config = dict(
    n_layer=14,
    d_model=256,
    n_head=3,
    n_kv_head=3,
    head_dim=64,
    d_mlp=704,
    vocab_size=1107,
    activation='swiglu',
    norm='rmsnorm',
    norm_place='pre',
    norm_eps=1e-05,
    positions='rope',
    rope_base=10000.0,
    rope_fraction=1.0,
    qk_norm=True,
    attn_scale=0.195,
    bias='none',
    tie_embeddings=False,
    parallel_block=False,
    init='orth',
    init_std_qkv=0.0312,
    init_std_o=0.0312,
    init_std_up=0.0312,
    init_std_down=0.0,
    optimizer='muon_variant',
    lr=0.00969,
    lr_mult_up=0.751,
    beta1=0.9,
    lr_head=0.00708,
    grad_clip=0.5,
    warmup_steps=0,
    schedule='wsd',
    decay_fraction=0.904,
    decay_shape='linear',
    final_lr_fraction=0.1,
    batch_tokens=32768,
    seq_len=1024,
    doc_mask=False,
    train_tokens=409500000,
    steps=12497,
    dataset='wikipedia_en',
)
MLP neurons of a small language model. Each row is named by its layer, matrix (gate and up: input weights) and neuron, and shows model dimensions 0-95. Each number is 128 + 32 x the weight over its row's rms, rounded and kept within 0 to 255. Numbers have three digits each. A neuron's up and down rows have the sign that makes its largest values positive.
Before each neuron's rows, "fires after" lists the tokens most often just before its 100 highest values on Wikipedia text that the model never trained on; "fires in" lists the words (lower case) most often at its 100 highest values on Wikipedia text that the model never trained on.

fires after: " United", "in", "r", "n", "at", " pol"
fires in: "states", "business", "congress", "data", "press", "police"
L2.gate20:161105098117121117173089064097138136144177159113146024100132082082132127108132145173177072162114153180085127134142150128170102091095114123113105098125141099138089084158121150121168101151128138129105164185151154125171141182124175157121124107132150137109121149057213075159172119128092176103
L2.up20:098122140175124074131108099133081116128143104158121123133149162096128136105085121171151113123108119143095083118081104075160117092096086127160144043085162182169102092190128102132079181147090154125117119120177130142152146127106036149077133134091128070087178172134063146119126163151170156136

fires after: " rem", "ain", "ar", " b", ",", "00"
fires in: "000", "remained", "parish", "remains", "best"
L8.gate561:119131103102148121153147071120115160115100171158162110066114120165087165141152077137135152135133165086131132113112084101123184131178085168081146146133111149140183067091174131144161135112107182123146177115136107161107093142146169098121088083145171105168085144197124129133144108098108139180
L8.up561:105161183121123118114135083145136200135121162121131149114093156107111132148101163095162079119177165166135180102113083131100074125091140088083127098120082151127182070119082151118093137126131137122082062151080182127136137190088107130160099138049177109142122070144187146165133144144126132172

fires after: " re", ")", " was", " rem", "ain", " n"
fires in: "is", "received", "not", "remained", "also", "never"
L6.gate133:119101175126103176102129090144163119129099187087164093087138173111097147139137201149162098163150152102118199120112170140111129132083165177146065105071144134116118117184086168103141141115150138159097130059156167137102196118085113143114105127143119125125131164142108112125059192139089123132
L6.up133:140172096100140109131072139121160147131125158109091146176106112187139103099171145140146125097061118086150095079109144107168146098163173087179117082144082116191148112140118123113164174092089105164152086161113120075129099053092114142176140112159138121162169142124188111112148060097189159119

fires after: " P", " N", " n", " s", " p", " e"
fires in: "east", "northern", "south", "north", "portrait", "portugal"
L4.gate40:045124097132121115091165089147145152110092131103132110121117123200155178075101155154131198071139108116155116114115111103078167192166171128145101096144037171139116127164150124128145106139138101170106063150137080117143170139108133154137135123089129111146105132089098057090113129151154121096
L4.up40:114150100100122179171120094167093109213109198157045069057151078095093197195094104175063088146140107172107126130154174085158126136146136158128119112112197165185077168113175140129128121139164124139203144128132123129168183156145156132133108079106175137124120122136096187138121120174157129127

fires after: " l", " H", " h", " P", " I", " all"
fires in: "long", "how", "however", "iowa", "position"
L2.gate436:132122095079143171120177189153148136104186112123181076155188137139107137103133136147133064144179132155135166137090053126090129122146124129179103132127088107083166133149095093181130128154133074139197104130108082088130115128112127096048142115150157130114095089175083145154082123093104135104
L2.up436:147194116135072112159159162151076120144096101113122180140149169200138094138097129212081180097116170143124141111102134069133141109089097101118160153153135131146132143114153124136107137064129119102161237102120148102103146082196096112169099193131150102162137141131194180175128152135140152161

fires after: " sing", "ir", " f", "our", " J"
fires in: "single", "third", "ft", "fourth", "from"
L2.gate319:119158119188150153101140107117101136152130127154117135106065123120095171142147162141148120152187128090128097167083105093167096122107149100068102178140131136137116132095089158136087157186184173079119088117181164126090128131126160136144072130096123103130134117161111169142166187124128130160
L2.up319:142086150214114208113124138124068135166125087159123218133081111165159137116086167114094079122181115137146091179095157105086090150080120026102102131134192124121127116119116145121121099126100143122054132134140107129113147142102107140115143169066130141118128080116120075139116158106110104164

fires after: "ro", " n", " th", "all", "it", "en"
fires in: "as", "named", "than", "cross", "called"
L4.gate317:089129058140117078143180120113098073175152140167131113075143132142180113145134057161146147147155049117115148102160143051180110187160099100136133083065106140113049124214058115138119075092098083170115167146137106119125162128158117105098140115155066116132080110128125149169147141079143109141
L4.up317:149190099159108114154129140153112107185176140121093145064131102112070101162156079165191140220152151089073165148098051075186111145140114112124090100124152132154110163183111102162155139029111112135122110089164119141125135117118109107091132077204170130126123120136133129117076160137107116099

fires after: " P", " H", " n", " sh"
fires in: "northern", "short", "his", "portrait", "fort", "portugal"
L2.gate581:131121154125169149135095117100087087133128158149119210078119109091109163140105077141158090152105159167138129148072125104191095133073114146133175106149154160089080108130141107100181086138135141122164118141126172113138198135156101199138084123142152118106154073126125198057056147086142121131
L2.up581:144110187149105101148169107142130162051137167125091143090077072112113102172110110193153113117151082100142152177155088093102100141090146135138166102118100145141119144076127163127100101081161206106147086133099151127125146075145188211132117130163167128141164086170046153116097155097153089112

fires after: " St", "ex", " st", " n", "A", "m"
fires in: "state", "texas", "american", "professional", "premier", "national"
L4.gate97:132075135173158075105129193135134144130101138098056135166077083127056088135107113083155108116128126127185093163130108129135105156139172051161136115146115118090124115122165187135153061143107135174174121176146127058141119128088142108143153127150097207101121101104192109054121147181152083123
L4.up97:098148109140180083132047135097111145126174099162136207185124159147204174112075135107100145080152140105124103136126117146098129142077129086097153137092169104095085124120165079081148164131135165111116070082111124092119100182115153128127127132147138119069165131169160068154113103117195155151